From a checkpoint of a small transformer trained on Wikipedia.
Architecture: LayerNorm before each block, learned positions.
MLP neurons of a small language model. Each row is named by its layer, matrix (down: output weights) and neuron, and shows model dimensions 80-207. Each number is 200 + 40 x the weight over its row's rms, rounded and kept within 0 to 999.
After each neuron's rows is what it responds to, as a language model described it from the Wikipedia text at the highest values.

L18.down31,198,230,247,203,204,235,223,198,174,165,144,153,164,310,188,223,192,173,158,255,222,265,244,237,224,168,237,252,120,202,177,203,180,254,147,195,215,197,209,216,197,179,180,60,189,269,237,182,173,183,199,175,256,235,174,209,195,227,207,195,204,212,181,253,278,212,197,253,221,236,174,165,159,145,204,143,103,206,210,198,240,195,90,177,246,230,213,292,197,152,148,223,93,205,252,154,142,197,231,222,254,168,164,241,238,253,189,208,236,132,220,232,124,219,152,152,214,253,37,164,220,157,185,114,220,191,179,204
Table name onsets, pre-"as"

L16.down113,257,266,192,184,162,204,236,172,220,232,171,203,190,206,154,258,245,228,169,231,204,176,177,197,190,238,259,255,214,207,209,284,206,188,251,201,205,220,239,160,229,183,169,166,227,198,209,212,230,217,201,280,217,233,187,233,266,200,198,253,167,214,113,216,190,208,189,176,189,150,210,138,276,187,148,224,214,223,183,196,302,185,203,177,157,211,211,198,168,204,183,171,210,248,256,246,86,178,127,190,249,288,258,200,212,122,156,166,148,111,209,164,202,150,183,214,135,169,181,168,152,164,209,219,134,294,226,286
Name-completing word pieces

L18.down424,151,177,207,127,159,219,234,143,181,168,252,182,157,285,272,228,219,129,223,195,170,159,159,127,249,207,210,191,215,207,159,164,248,238,192,173,229,226,217,248,209,276,224,180,176,172,162,210,260,198,196,176,162,207,197,178,205,254,232,178,152,256,177,169,195,182,206,212,221,199,206,223,198,144,138,249,183,229,249,230,222,222,210,243,232,173,280,67,188,223,202,162,231,108,174,166,275,205,239,228,130,229,227,147,165,243,226,171,230,216,161,172,215,204,203,201,201,193,221,208,172,223,172,244,237,297,220,153
Role titles before names

L17.down156,172,194,194,222,168,173,177,219,189,138,156,291,192,188,265,243,218,244,243,230,195,182,179,255,160,193,279,201,188,191,251,166,120,229,244,243,215,257,219,215,165,182,239,202,225,199,177,240,298,197,206,248,222,232,154,167,306,181,213,249,243,180,149,231,124,195,177,182,188,198,200,263,181,253,214,246,231,223,215,166,174,255,186,189,189,133,95,233,204,182,206,223,199,179,185,170,190,179,109,169,212,168,149,133,197,220,207,221,151,169,206,204,229,189,243,150,249,222,190,217,246,188,213,241,171,147,287,152
Word-initial prefix pieces

L17.down135,162,188,167,190,198,169,188,184,176,228,161,288,165,185,164,174,251,267,240,207,213,242,237,212,206,250,204,218,177,306,244,227,173,197,168,200,183,82,217,197,213,168,201,177,177,270,228,169,226,164,173,148,222,234,201,204,187,242,240,270,250,177,198,247,239,188,219,244,132,246,229,150,181,185,222,154,209,216,185,176,163,173,230,240,138,189,172,117,282,208,103,229,194,252,218,246,248,150,163,222,169,241,138,210,195,180,181,235,174,170,167,199,147,209,183,216,195,197,235,201,153,151,238,224,130,127,178,182
Mid-number and mid-word fragments

L16.down186,219,155,268,222,190,194,128,220,221,230,239,211,168,153,179,219,229,229,284,232,236,183,292,259,260,259,216,204,298,232,179,199,213,146,289,245,205,215,174,171,213,154,271,232,224,234,140,166,179,217,160,205,178,153,220,182,240,214,182,130,204,180,217,203,270,173,222,198,149,223,150,194,183,172,209,172,250,123,231,194,141,189,183,244,164,180,205,207,211,249,166,216,266,193,157,102,249,210,217,223,139,220,183,206,121,173,221,208,211,156,207,221,257,220,213,207,171,168,177,199,124,158,259,280,211,188,197,141
Person role nouns

L18.down536,211,198,194,167,215,228,183,197,160,255,162,217,183,151,252,200,235,236,184,245,162,239,231,225,220,260,116,214,249,208,208,132,218,215,266,161,155,209,210,267,157,136,155,290,287,239,197,202,272,143,274,232,159,231,219,171,216,175,172,259,184,233,186,233,180,228,194,278,169,256,234,221,158,263,218,228,155,211,175,216,254,205,132,138,213,199,227,162,127,255,194,180,174,175,192,188,184,185,229,151,177,166,186,220,206,225,138,266,222,210,222,247,207,175,162,250,134,218,261,142,165,223,176,173,316,222,184,272
Name-completing word pieces

L18.down294,262,211,216,123,180,243,163,188,207,259,173,205,228,222,244,189,224,163,227,193,287,154,182,242,218,141,172,205,176,163,168,176,195,123,267,202,162,217,224,198,270,167,234,357,211,111,146,277,165,153,189,176,154,136,185,206,204,239,185,196,188,181,255,193,216,203,148,183,258,163,231,216,200,216,184,136,255,158,228,216,232,177,153,224,198,235,156,200,207,231,258,187,190,217,197,221,158,190,213,226,276,170,201,170,216,136,205,190,202,250,165,118,188,141,170,244,185,169,215,199,133,160,151,194,227,224,219,226
Mid-name word pieces

L18.down347,176,148,163,162,162,139,242,187,154,162,177,216,183,220,191,216,168,223,258,175,187,181,216,229,170,152,245,198,222,205,217,219,225,154,169,275,275,180,249,190,202,121,213,124,253,242,256,212,213,209,133,191,217,218,145,110,190,195,182,267,155,223,263,240,265,121,215,239,217,231,284,199,162,134,204,224,224,209,206,139,166,110,269,170,175,203,209,191,227,196,297,238,190,213,188,195,272,135,193,122,196,224,173,208,191,191,152,208,230,223,281,186,202,180,176,175,233,208,244,243,160,140,135,241,218,204,146,208
Abstract noun word-starts

L18.down600,217,202,214,127,211,164,225,189,90,186,180,176,242,238,208,195,190,185,178,280,167,229,188,219,223,221,171,204,219,142,132,219,179,237,191,246,272,136,115,215,201,243,116,89,196,184,165,194,234,100,167,219,183,275,206,213,280,216,244,232,267,157,189,195,265,191,223,196,196,223,233,203,126,235,230,174,198,207,183,249,183,218,253,273,188,212,292,166,219,231,142,168,198,108,186,208,178,238,208,211,232,242,216,237,214,153,248,287,158,149,232,271,186,173,148,156,178,189,254,227,137,198,209,133,181,211,166,198
Personal name tokens

L16.down608,171,154,278,250,124,197,172,242,159,236,220,129,218,240,176,173,165,212,164,232,204,176,222,223,281,188,213,147,233,148,176,238,219,219,169,194,201,273,189,175,150,207,195,183,213,194,165,219,149,208,191,219,164,109,255,280,201,245,144,160,258,137,229,295,212,257,164,135,249,144,198,220,247,210,263,187,222,138,193,223,116,207,277,160,186,223,196,223,260,168,184,176,155,252,149,230,161,203,143,175,163,217,174,272,165,237,255,237,189,225,224,216,191,239,166,140,139,154,216,264,232,191,225,189,213,155,217,199
Given-name completion

L18.down47,239,251,166,219,100,115,184,230,227,209,195,173,225,131,194,200,201,233,164,223,161,176,152,318,202,193,224,186,194,153,178,203,177,261,211,191,242,183,204,204,202,244,188,200,183,261,228,273,170,208,195,179,221,219,233,157,289,194,235,246,200,235,237,120,217,136,161,210,217,205,226,236,256,200,188,236,201,153,210,257,201,197,205,141,199,225,238,212,211,122,205,198,206,236,137,160,212,178,173,121,239,223,102,185,276,142,205,204,250,167,253,260,180,168,208,196,217,162,207,237,140,170,193,266,137,221,196,198
Parenthetical last token

L16.down103,230,164,250,213,213,208,245,264,190,237,200,287,198,152,210,137,161,138,246,264,261,201,138,144,196,87,232,193,208,181,190,201,189,245,243,230,165,190,221,197,203,137,233,209,151,117,194,253,187,175,173,178,201,208,212,182,185,195,152,236,121,153,231,114,181,194,192,125,214,232,199,187,203,177,236,172,182,151,178,171,95,203,228,171,184,155,307,182,224,262,202,183,162,161,265,159,148,220,205,165,198,222,248,259,221,222,219,222,249,245,207,200,199,158,194,193,247,228,214,283,202,191,170,116,182,250,196,156
Words introducing a value or clause

L16.down592,182,225,168,228,152,214,196,178,228,194,189,138,335,236,195,191,215,237,161,200,180,229,229,196,170,196,192,201,191,255,201,257,188,180,204,216,173,133,236,130,187,173,209,177,209,245,195,183,197,184,211,237,204,215,234,197,238,212,188,210,138,205,188,259,182,199,216,210,262,181,151,240,243,182,168,183,182,263,237,232,207,217,202,203,159,240,204,232,241,197,229,229,131,247,236,172,247,282,201,210,222,223,173,220,166,186,224,230,196,186,136,159,159,142,158,208,171,117,212,152,238,172,201,214,164,267,123,274
Digits after thousands comma

L16.down82,184,236,194,241,200,213,175,178,292,203,162,168,153,174,208,264,194,220,201,179,208,203,191,235,165,203,221,241,246,208,237,239,211,234,210,260,223,201,218,228,179,228,222,244,229,193,239,236,121,204,140,220,223,216,232,169,246,246,284,249,248,188,231,130,220,158,217,178,261,184,196,123,186,199,169,198,191,239,210,161,196,198,238,118,244,202,153,189,182,136,252,227,225,219,254,145,157,240,209,162,220,175,226,174,237,145,230,222,184,161,142,161,264,107,177,209,233,194,198,204,200,199,171,164,215,118,220,194
Word-start prefixes and openers

L16.down540,202,125,175,217,253,129,177,191,117,139,206,232,217,151,222,203,204,135,226,277,241,252,174,217,256,248,261,150,166,215,183,207,169,192,232,239,273,193,149,182,188,233,201,141,193,109,196,215,218,228,183,230,208,201,191,178,217,240,243,196,196,203,218,232,223,217,158,231,181,242,245,277,228,176,130,236,245,202,114,250,446,156,178,200,244,205,205,191,216,139,155,170,229,237,222,163,168,171,134,217,144,240,183,203,193,182,160,207,268,201,192,229,193,257,229,185,182,267,177,265,210,274,172,212,239,163,232,175
Table cell delimiters

L16.down195,289,205,222,227,256,192,249,108,212,197,227,206,216,197,179,219,165,174,128,120,238,118,152,181,176,243,206,246,197,217,206,227,227,227,148,223,192,211,216,152,227,222,239,250,215,107,174,179,252,214,186,209,246,209,204,180,209,189,211,149,152,215,218,191,229,264,187,112,176,212,172,250,201,167,186,251,155,235,216,233,258,245,176,175,177,242,142,206,167,213,203,133,180,238,226,277,240,178,187,206,180,223,189,182,208,143,146,230,157,278,175,194,196,173,207,221,243,251,128,264,221,219,230,163,201,174,181,196
Mid-number separators

L18.down147,217,176,206,215,245,214,158,150,197,189,194,296,187,271,194,239,188,160,175,246,227,225,205,164,178,185,187,295,115,218,144,192,154,236,238,289,161,209,159,150,163,212,183,383,247,207,232,194,147,173,209,183,220,177,231,185,158,182,189,187,218,220,190,164,200,156,203,217,204,218,222,187,185,265,264,196,209,203,256,163,26,215,183,161,195,198,236,229,274,155,224,177,244,168,215,206,252,208,179,186,231,158,209,271,261,244,185,170,146,182,220,136,225,195,207,218,203,221,187,163,222,117,217,154,173,156,238,209
Predictable word and number completions

L17.down360,202,193,255,218,196,232,101,250,232,250,225,196,171,201,243,96,195,278,263,237,186,168,214,119,229,188,186,240,203,213,82,250,191,261,185,138,214,184,200,123,208,159,212,224,129,216,261,246,220,175,232,248,178,258,154,230,277,235,162,195,196,251,196,195,188,187,227,193,203,198,207,240,192,118,176,232,237,279,176,149,281,212,173,205,232,191,252,222,146,217,156,211,169,221,187,94,161,183,189,226,217,224,277,296,140,212,178,258,215,243,280,159,226,265,166,213,186,231,186,170,206,248,206,181,186,218,193,220
Repeated name endings

L17.down474,165,236,243,153,147,213,201,176,272,151,171,206,209,204,237,150,146,239,180,230,203,203,198,209,179,181,179,181,192,153,162,221,190,206,228,176,165,243,139,165,178,235,239,225,201,248,215,231,234,149,326,149,129,176,114,198,314,208,165,171,190,193,190,194,262,189,201,124,154,216,153,221,208,267,193,279,250,115,197,224,293,224,279,241,134,227,193,206,201,164,156,163,135,244,177,222,202,222,148,174,234,227,229,178,171,150,208,219,214,184,172,196,161,213,237,258,255,239,162,223,270,158,158,194,198,163,158,168
Final fragment of foreign names

L18.down205,204,262,205,199,191,149,143,225,262,181,178,193,195,153,218,216,183,217,197,192,169,171,135,258,144,197,243,207,244,200,191,182,198,187,192,216,187,145,150,208,225,207,164,321,106,187,185,201,143,163,237,225,160,212,198,297,226,236,155,273,221,189,209,186,228,281,301,147,234,236,158,155,218,147,224,112,261,155,164,185,317,197,177,207,227,166,198,95,301,231,113,260,189,267,203,192,208,217,198,194,232,152,177,203,218,243,184,278,198,193,213,229,175,183,143,226,252,228,258,231,151,176,201,158,205,249,210,202
Markup and quote openers

L16.down636,225,242,237,251,284,159,197,227,181,210,200,208,226,209,243,191,260,227,185,273,243,228,236,235,219,111,216,222,242,143,207,152,208,190,238,188,253,228,180,198,137,239,231,207,179,202,192,147,234,205,264,225,246,139,191,232,233,146,227,247,242,150,178,224,162,145,166,232,220,267,170,212,171,143,248,175,209,213,257,128,173,205,212,221,218,179,203,204,267,172,148,175,163,118,234,168,211,188,215,235,230,209,225,201,186,202,213,183,188,176,177,245,146,167,201,207,188,200,250,153,207,185,188,171,163,177,172,134
Before proper names

L17.down155,239,139,272,201,212,146,230,220,230,259,183,126,134,167,167,196,203,212,202,239,175,190,195,159,205,172,240,173,324,257,119,163,167,226,179,196,176,221,162,222,143,163,231,243,241,166,181,154,195,217,185,266,181,189,173,240,190,205,175,225,180,236,189,180,208,193,226,200,220,223,237,168,141,168,160,166,218,157,203,209,73,198,274,174,180,233,183,152,184,211,110,207,239,189,178,120,169,177,223,199,184,218,196,216,162,181,210,208,180,182,185,158,143,184,215,161,191,229,192,231,120,233,308,194,200,219,243,268
Before a person's name

L18.down251,190,164,182,185,256,260,235,176,273,201,159,205,285,169,167,170,250,166,153,175,238,163,224,190,206,221,210,288,209,183,223,211,148,192,195,147,196,220,261,162,262,192,161,251,217,294,276,222,156,231,221,179,183,151,196,80,172,208,245,213,186,198,172,206,272,198,189,207,204,246,266,155,212,235,154,171,239,194,236,191,107,196,174,198,212,194,294,100,280,227,192,223,141,248,188,209,184,254,250,187,206,174,166,212,207,196,156,236,235,218,221,203,215,194,225,172,185,154,282,230,179,193,161,194,153,225,194,164
Slot before a name

L17.down573,232,167,189,225,166,189,205,212,174,205,191,217,202,202,197,225,202,160,214,208,190,194,162,220,198,324,164,143,209,225,235,218,182,171,214,174,178,242,235,211,191,217,215,234,262,195,222,199,185,241,218,229,185,248,276,176,242,245,130,193,170,195,191,210,188,256,133,209,104,217,190,134,194,143,183,210,200,210,177,263,194,191,208,162,196,239,241,264,206,190,171,129,136,214,220,195,232,197,204,214,235,241,213,183,172,185,261,163,289,207,230,178,238,210,162,122,180,194,269,225,211,166,191,270,202,270,151,258
Separators inside numbers

L18.down107,259,214,260,171,146,224,238,146,199,153,106,256,195,169,174,186,105,255,172,175,223,186,203,180,236,252,173,157,175,251,237,200,223,128,159,194,147,279,166,235,205,190,269,188,270,219,215,111,176,168,276,198,118,253,200,255,167,153,167,187,224,150,159,211,201,166,223,98,177,218,191,228,179,211,214,211,179,196,205,168,181,223,223,207,180,199,167,320,174,220,206,196,277,168,183,165,188,207,180,218,222,191,224,239,143,225,211,203,153,196,159,189,201,179,208,182,154,195,177,202,225,230,161,291,188,179,244,221
Prefixes and organization-name words

L18.down307,226,212,187,236,292,183,250,272,277,268,190,151,183,203,250,257,192,248,201,221,163,172,159,221,250,276,186,220,229,220,181,257,208,198,233,187,207,145,240,284,210,202,213,227,132,127,222,247,212,216,246,220,190,203,214,135,195,103,181,240,143,151,213,170,196,216,266,183,215,161,195,234,191,220,217,200,165,229,243,199,325,177,134,151,164,123,194,122,228,200,192,270,168,194,159,217,181,240,177,218,196,173,119,180,149,212,273,233,157,242,317,199,164,193,195,211,161,219,173,143,149,174,193,174,176,265,187,161
Span-final token before closing bracket

L17.down375,212,226,175,203,242,203,214,167,327,210,210,160,257,105,151,166,242,201,220,214,261,249,151,228,201,224,234,240,304,245,183,262,236,206,222,168,223,209,176,139,209,159,168,314,169,274,219,179,152,108,196,201,203,215,221,274,173,194,135,206,225,239,201,181,197,172,213,236,241,116,188,162,206,87,226,192,159,215,206,218,183,221,204,215,188,185,192,294,221,165,210,285,169,168,211,262,271,274,255,189,195,175,182,186,224,221,210,244,162,213,170,165,258,148,209,215,200,220,181,196,159,165,122,217,198,185,174,142
Opening delimiters and joiners

L18.down155,239,159,171,179,216,111,228,204,204,263,182,170,247,218,221,142,271,150,202,140,198,219,201,173,243,185,166,185,171,252,269,248,225,150,172,182,196,229,182,232,137,104,141,149,272,199,238,152,241,159,189,167,220,206,199,167,217,222,137,175,156,200,213,256,205,151,203,227,217,123,256,301,137,266,231,253,147,177,188,228,296,188,250,168,218,130,170,292,186,136,187,228,202,238,255,238,167,242,204,134,142,184,261,227,235,185,166,228,224,216,213,236,141,248,274,174,201,249,210,198,204,200,253,256,203,273,178,167
Sequence-continuation separators

L16.down296,168,191,265,200,220,199,120,203,156,218,202,203,232,197,241,268,138,200,128,211,243,270,253,195,199,200,224,183,226,168,230,187,212,271,151,177,177,188,189,205,198,224,191,248,143,206,199,149,248,215,181,226,120,169,179,167,124,146,210,295,226,168,221,320,207,170,126,170,260,127,236,130,202,213,120,198,220,224,199,172,161,227,199,87,204,196,213,225,178,204,203,251,182,254,203,185,218,191,216,228,222,237,206,231,185,217,142,270,185,213,203,194,207,232,239,143,195,195,223,167,194,212,165,181,207,210,223,204
Number digits; pronoun he

L17.down409,218,162,228,263,220,242,258,283,149,232,217,242,265,137,218,158,188,180,203,189,165,140,200,232,297,205,202,212,276,197,137,200,234,229,132,223,152,232,234,218,184,222,141,289,161,218,190,186,219,268,211,216,196,109,163,179,239,193,228,182,196,180,163,319,178,224,237,187,242,157,228,203,259,182,139,178,180,212,232,153,221,252,252,197,204,213,202,142,170,198,202,187,158,236,176,224,184,187,216,221,151,251,203,178,192,211,295,184,192,197,227,199,183,117,219,188,182,210,247,154,103,204,147,161,248,212,201,186
Descriptor noun before name

L16.down209,213,216,252,161,143,268,181,210,272,193,233,194,244,162,212,220,182,187,231,181,181,269,233,224,218,223,153,215,193,173,221,161,198,174,199,245,252,181,241,197,171,144,184,216,236,156,177,144,145,184,245,185,162,194,169,218,198,164,246,165,116,177,215,218,238,208,231,235,162,295,174,215,209,166,159,246,224,216,198,199,161,153,228,194,215,262,117,108,189,95,155,176,206,212,206,236,216,311,200,212,124,214,214,176,196,193,160,206,196,169,180,143,195,164,138,238,162,219,140,231,255,139,229,210,263,226,177,258
Technical word-initial fragments

L17.down525,192,186,280,210,214,239,149,164,232,163,176,251,207,280,295,209,166,185,181,141,155,265,239,161,97,188,215,251,172,254,225,251,183,231,198,168,160,134,265,250,231,266,258,234,198,187,131,188,199,159,184,240,233,181,215,201,121,230,183,150,220,198,201,171,192,162,248,253,190,210,211,184,221,206,226,156,160,195,262,194,139,166,204,111,190,109,171,211,182,205,207,199,175,221,220,168,256,161,142,195,187,192,192,207,175,176,190,172,162,158,205,226,241,210,225,157,191,207,164,224,212,248,152,286,244,178,172,238
Word-start fragments

L17.down50,202,258,201,174,238,168,259,201,200,249,215,192,227,106,275,157,206,261,237,190,190,210,184,204,197,181,151,233,216,117,249,227,194,131,209,218,205,224,198,208,162,154,200,160,256,243,198,190,231,165,184,157,131,166,197,281,136,169,205,180,262,160,242,189,204,147,194,217,246,260,173,177,259,166,270,153,236,173,140,246,132,177,172,244,202,191,188,190,169,169,185,260,183,152,162,272,200,239,153,194,234,178,166,152,128,193,181,227,160,222,253,168,176,249,182,148,191,182,237,212,210,206,258,276,163,293,213,153
Given-name endings before surnames